Weights of a small GPT-style language model, trained from scratch on English Wikipedia: MLP 448 SwiGLU, 5.36M parameters.
MLP neurons of a small language model. Each row is named by its layer, matrix (gate and up: input weights) and neuron, and shows model dimensions 32-159. Each number is 128 + 32 x the weight over its row's rms, rounded and kept within 0 to 255. Numbers have three digits each. A neuron's up and down rows have the sign that makes its largest values positive.
After each neuron's rows, "fires on" lists the tokens most often at its 100 highest values on Wikipedia text that the model never trained on.

L5.gate222:134137145149163178117113136172120128145143096133130130176149109190199116116123149106123133132096123099177112109091125130122116101131183174163116085089180068106157132126138149142085070103129159096117117164091109126144091126123124121154179113154182210184159114079177125120150109152137136138042085137151177117126125109127108092165119204189139124093052145047075128087116099131124157133152
L5.up222:161086096113149162147098089109118132078119166117141104132137075148149139102170151097138107166169131127090079149147103156128074118141119100146107130171162177085103110122089146087104076166143126160125090129163144185109212115096126129146061120112077082156236132116097170130136165164129104136152148107174138106159134187120099192177134100122130098104142098139098143034124127085133140101089
fires on: "son", "er", "der", "man"

L6.gate48:113143135151092144132136163056138076171069132112135160116113122145136156086120108110115102194099109082157118147133121100137083124077109156086186071115127113150140121119085178141119171148098144075099182091175101089146105106165148136154192155206145140106148157095096119116143142134145066190093080112141155106138162102047134128108131084142129113122073120118126116161122117106141147050175
L6.up48:136136140140112128114181126129112104162163200132137137115104118111101098118079080195110130123092090109122113129140093158131128196161054139108159134081103050181148168139139179121148115114110151156086147147108150101132156098103147064125171144139146056115097186156137104163150100107115116218159148136114139135140137136169156120158150117186103133103154102152045156182149198177191095098128
fires on: " of", "t", "ter", "l", "us", "od"

L13.gate112:154129167068158067087113134142151155130200117105139142102163094124168132025027168121137199167125133137077115092105179108128135105126076124093195093153115164113141123146148107177094116125058111140105142167145196088148095157138123140105129120140103190138117116108180106053090094147146110150147111098124151138161109147139115117141125125084198147184120088091127122086112162108132110128112
L13.up112:148118164091160129168185133141095083115173117148173111120151141139139148094089176132114187126084147114070135207130104182118103118095063162181094121162122150074118187132113093040097108101165132183071097144097170131150113090145140131173155151109181134116134124116124085173138112147169090160132192142160101142173123105150137153130117091144149101093134123171159090089100158195071081147136
fires on: "ra", "ta", "na", " large", "and"

L7.gate88:148134082148153115146123137163154135141123103154099150101161127124128164076115153096142109161173158158130090101130084089131155146139191116177138119178103146055077113174092156199074147176188107148116113110148179141107152156122110091141136055169136142108171104128104089109182108114072134130144113122177176156120143132108151141077163032122139049145132133133164167106155143097118095091212
L7.up88:203157081172087134107133151057096163097150144106182189134105109150173115168086141119085068103122106141177145092163182102064096091122185118119120147108144124144171128105109128086135131112162093174073117086131140090162172124098078074104117156130085125164176120135114117161101130129068165102126093095106129139155133110096086130140186139177132106143186086165130156137070132113197211142123
fires on: "y", "re", "ly", "ron", " Be", " Ba"

L10.gate161:140123130175124126141128163121157102183120127099134104129161161136108151101137155109159092169114148162122142118092154135166106124135171166144094190168141103089155175110112081168111132209116176121160200136150131147181099116140105080106128171106146141128127116078177120181086042146127100202151077126168099111101120078135092116140176149101157095111138114135091178097107151113151172156054
L10.up161:123145115137133136098117120085172090114172121145099176120127153148123168096164123095161122127126162099203162162200132128084111122085117127058108151106066186117121147150126155108108160126175139166138136166110109186147097092157097114115157114116147142096118145101123120097124087172160102149165109201133184095164126157143140153079246147056095107140113082073114170148117128152112144118105
fires on: "con", " ", " con", "ev", "gg"

L4.gate11:155181168110117159165150190119132111125111161124101104113075079150129120187186170141130128153139141092127141160085166180165176117133159110191172146096124140154145132144109062089142137141092154180105099171126099172111124074101160185119243151115121105150136138122129171134154146143173128142102112092180128121142134130152155178128166133101083079109214105133178071111146069104112130135114
L4.up11:124124086128085136145100196127138115090059112118116150131145100116106156117180156154166141047071083137105147217104150112136166131142068107115109142145045175123163115132137150130107170119134108128115134183128132141104189119093141192072160165168141134135108076163068104169145129108101129160128146106134085103127180126164142187180054158093156164117174109135122129143124130121089142099142
fires on: "n", "w", "ri", "k", "li", "e"

L4.gate312:130186099197181186139177118142144092121085092099142146193164124132134134177118144118222058093135165141168128159176144105107211151177112137159111100154153127108037096127121118129114113106130156105113095099113139098116140101107061087110115124192113143162193204162111139135127127105124122142145082124093189104133112133147155112137103145178070103120083143129085108080176074144115151160090
L4.up312:107111101113173096116124110105158097087163119109167106183107118123167154134146124154147056089179161138167101216135106173074133136138106145167134099071110144178117124168143171157166166049131131102163175112165115122048095189143127136140171117166128081145209163132101144164068149167133110176118094086178160084097167147145155155116107162143165181153120160139115160122129081141072139071108
fires on: " under", "der", " to", "ing", "ar"

L12.gate15:159103092106196079145113113075120111047183095139129083160139109104163109138089106119118166143042120127124179178126145091139141074120143127196136095121135136180094162073114117118118150103161138121118138134091180121120166143192126121129113160154168190090191147092152087099121186157065118128112183107073121094121102134117156128077173113113145071179087135132133237075099116172127128147180
L12.up15:084144151150103139110098082190095107065156113114153097160112116065156190153129187062111153091147124099100110155112171137111102130144124139163114141143103071136108164077082098073174145139169108124133125120142148131096086175137126062110078177136101120130106121132147140096125156107110111235103115129151172182134097095175142157107175125108149089130113126096108120156105175133147119104140
fires on: "ra", " Ra", " h", "ru", " this", " first"

L12.gate373:099146112184160081088132117133048166177102055112123122134088139112156116124073084127085129153108194102101198078110096093157188132136144139135137114107164163046097108106111142081098159161126128130122117150147140141147097122104153076113113144170229129144095106070115133117116121135069178112156130110145106155147112092120122138083105058080131115125177173150100095132077167130129092160097
L12.up373:180182199139088070107122143104080118113134107101105079103149135132151137203178120113111128171140127123071205164149133123106096069146118114142132150120061156125142119137103133110134173127173134083129123147113117080093127101158089140189113120163053068168127147136145073135170149144097124132114155176169127174125115136139182144168187132085182109097126110130146097131135130101135116195117
fires on: " "

L10.gate380:114136157175144171131128155111127144139115099146146187129157168100109171174167088125112134115129133119100097182132133076107135068123161150173096110099066163190140167088057106124168135172122148112140130088164170132109087124132186142125102110154106150136109091060211120141107083147154112112155081195149136153128130124081096130145194143108059102088126146098123127093101090116179118156103
L10.up380:147150086147108138128100123140134122131108091146150073160085110120078126144167162124165167137122129147158167181147082145152145132109148173055123162195112149121107114142148141133118144095110102105085148135137086140130142064173126085068093082108157091113073130134121188111171137141110188145183116107093110120124103121147185158125141180146085145147118077127101131154116162109164164026138
fires on: " con", " dis", " Con"

L14.gate57:065136147129114125119131169108090137070128182115119161194119196151137135147155097115147178091132135149149150158101176121139200095122072119123087114077114169107139175135090143151117127121099113098120087169153174111154137079135162096140099141120130069113169068123105141136137082163119098201111119168079165073171124137161106076094114094082119140169128183124130084086131071164135107122153
L14.up57:080089079112163144100132107126144165162124163095121099181072150160074166145165079118125153102114089150144117127159110161150147109141116128119096127152080151162124171123153175183145158108208116090156162118149111134121139101141119096112172131119159147107092129144114150085079202179102098127111134166139121089106075157149091102132190054099051167135121143123085103122121148065125179080123
fires on: " dis", " lo"

L14.gate32:117096179156090165109107148180160123139139104102098112087190139107077149124072121091139127135093152100106117103159159111081155100124085125158081081076105150125158049109127134107131155073160117132132153080182150153207206114128120127121121103133119175143188119106133135145090122168115082069055121086131167077162119183143114143114093097140093079088110094146149135131110104124156148119150
L14.up32:173125102152123146183176109187118147130090112100122071151112096123099091117125128117059136140092195067112144132150153148060104127168093123141077176109157144148134086088179138156115116113195149125134137133145077158162095112105088098143171101101072117178153136205123094130147158131161150130170174140130163150174135125156138115149116115119189103110082153179142158103075088107160081134121
fires on: "an", "ian", "ish", "ist", "et"

L5.gate190:162133074077067135075114076147071130162078130172154109200150146143107135169113155146122107169145148128176112137152100170166095152111167107132141118079130074144178139128116171106151093113092087133153124078089101177125140122132202063142139053139142170152118166171138138161127127199150099113083099207171158095106176151144127116122113110146121134126093156108148155086148146106107162099140
L5.up190:150108101061153205084151115155142124152157113163126107151118089144127106138089125180066129108144124142099132146141095148192071114185176153161083123136150149117152153134084121072087096073202193180152148136145110153190153186178134114185111135163106141087183193099112167154145161148182139144087116117135126140115131105161113087145145166126135051118176107112103146133119147172140109114165
fires on: "der", "mm", "ron", " 19", "er", "p"

L13.gate98:095126150170126092129152140109122155131114075110152124146152116142100117179103117116109111156088124113097162176186176050176131196161092101137113123112190160162170085098080142138122144126121098150136109080129078123130118062147103113106108066182128110108147164101128132098127063168147092142165089135133160170159154100150157088152071095131082109105152191099092152133164221162164094171097
L13.up98:175135109138146156135154104094069144175106099145168156171113087117126128097101051088146173133136143128180177161158102101146115133143103139192102142114127160093145112141140139070169178109135124130101138134067107095096162123133166139195120090184113145093099169141208115150178099148107123132096106119155121157099132118161116073148168082130076083145133169105103126147153091174154120075140
fires on: " ch", " ", " cl", " Ch", "ga"

L4.gate343:090120107163196143087119073124161104164094139149164135181080101148183129143090129134121107112131143148077110151066112114094149143142164074134172085158174222128120120119087170181154158121137176149140136075108121092143146105147171088087189131104083135152148144095142135161142148116173168191141140157103151113145126145161121082141171112127118110157131063067134154146173169103198127100144
L4.up343:110129109206125116128145092093082113124106123105175144159095178159128116132094154083157150130110103174158140139174146107066079097113126125153172140135127151112129114141104088174117153107173131139165158078079133145159186135164144062068115147101149084109151166097090144176203153158130198111109127115181146132164147064168071149108146157150149108145151110164137175118122100059111151068062
fires on: "ly", "ce", "y", "e"

L5.gate432:147068111167089116187154174121157160130099149132192098169118104091091107152068110164146128128102141127105160174149126229158142107172133063154089187134157104120136138131129145133099165074153091120163118156085131135090131149126116148145128101148101103110105152168118129083114114112145133058091135162053174102151128147180144127130097101167146109076156081127102122103114151096160126083118
L5.up432:155092109166209123170161167127118122109121085106132101159163137133136128173126172168072114137121141084130139086163142135104067125170090128169123109110141159113114099136098059085134118141204098155131120112120086105103109124171118118175084121128112138176184049177175108138141148032097150143105151102140108106102169126131076149166124094167109121147136087077043145086139114144168042147161
fires on: "et", "k", "ak"

L11.gate255:141081128107147049196112175127157124087159059155143120192154096189177115134130127149151143114110151082116147140151134065146127078154083126158135139144144127123127120116121113107117130115107139155156173153138146140148068157121147111099117140031157134117096108145156128175140148071133195136105128208124103124118112182135156152172145098092101129175142112154059138101125104174113098137086
L11.up255:143060119113170117167085172113076097086141135182122122141127143104155135105133205166146166096108063145145098149179083102105168112152166126179112138082115115101081174164105118079078086116164121103098160110104129117111097130102215169108110146111136124106154129155123124210123133149145147227096173079138104141091142129210173185104136099102178145112140093173118137128084115119129098123081
fires on: "ta", "s", "ra", "gra", "ru"

L11.gate83:132176114113085107130145198105156098119097160120101147088059073152113122106133118069106142096151156141106094180129139115130089100131119122159084108172134152105179067109087186129109110147122135149138140127131135128110129135140180132069109130088157163148136118096200159059147113116119123118092054117104132129056112060040137176142079198142136123141123098100089109125100149080137120142179
L11.up83:113127158166137157169164067127150169137111134106109137123134131105131105140145187103154070214115114144111209093088138147117095169133155139171106127082128174077191138154093140155090150147098141187143090116086075109164096105152095075057109071167132097120138137163191081113130095156153171130206136119104139113107090153176176190156107155128104104062167133117115090151090186124125099131072
fires on: " ", " re", " ex", " tr", "app"

L14.gate234:108122112126139126129120068121086176145079172143184117190135101118115111126163122114183180117169119111054126212117059143128170099135106166155118149130134143197157130130070138129128128142129145164147067078098190133097132109103146124067147117126108088091077131136151144167133103076143097106129119129123103134114104106112102134138112145215160111106066106059132083095127100126142145134123
L14.up234:137128148106135135106125134136126111122127168153142117081133089138101116175113166093117106166151105147124173175119081114144133092057179078087064147117094131159143134121203192164121226085079133083123115155091146105171103107159131115120085122138142138088104104120138106097185156066140184087103172100108076132193182163117139170096171142106129015073110112132136091116144135152096106133120
fires on: "im", " ex", " dis", "-", " (", " per"

L14.gate85:090120154149119103103168125160102151142150121100153102120101061144175125139137144115107076173103167055095098173060149121194087110158124163185167115147150134129194142171144151135170175101091132151094120135167130094134142112160122072153111167200137167139092154160150154165154174147132087163104137092078144115123142062156072162092110131124161148072160123127154124096115183129141106161113
L14.up85:155183094191133136077115131156143092124110097091151134090127107139092161132193148122168141135148149119081092184111125153064098078088147051128151182191125089164087135145128138175128146101167092145108173165136202098088177136126100129114110153153134146123152144158143118133111108139131119147135125151141163166126133219127090129137160188096152121156166211180165130187132120097127159125150
fires on: " F", " ", " f"

L13.gate270:196109127109111154164151119165113158132136132080130111165118115088110141113087158141127106109082105108113113184156147180124149134083130121127112120096169145141129170141116144169164144152132127100132152139144111109061156101130162135110100127130116167088178174075143101185081088182087052180190125153149108161109098150141083114161112126149159072106050115151073116174120197121123123129108
L13.up270:105108101107178103116114110117178116131147101105083132148077073169146094114083119091085121137103149172125204166151123213087079113129172123081159125136118152074131126126131116192175165133096155073130090184135149102068158135112116153149132128111075162110101147071138134077071100116125108086126060139110174149146155195192128169091107142165173086112057110090125130184135159134115107142174
fires on: "ab", "ib", "b", "ar", "ac", "|"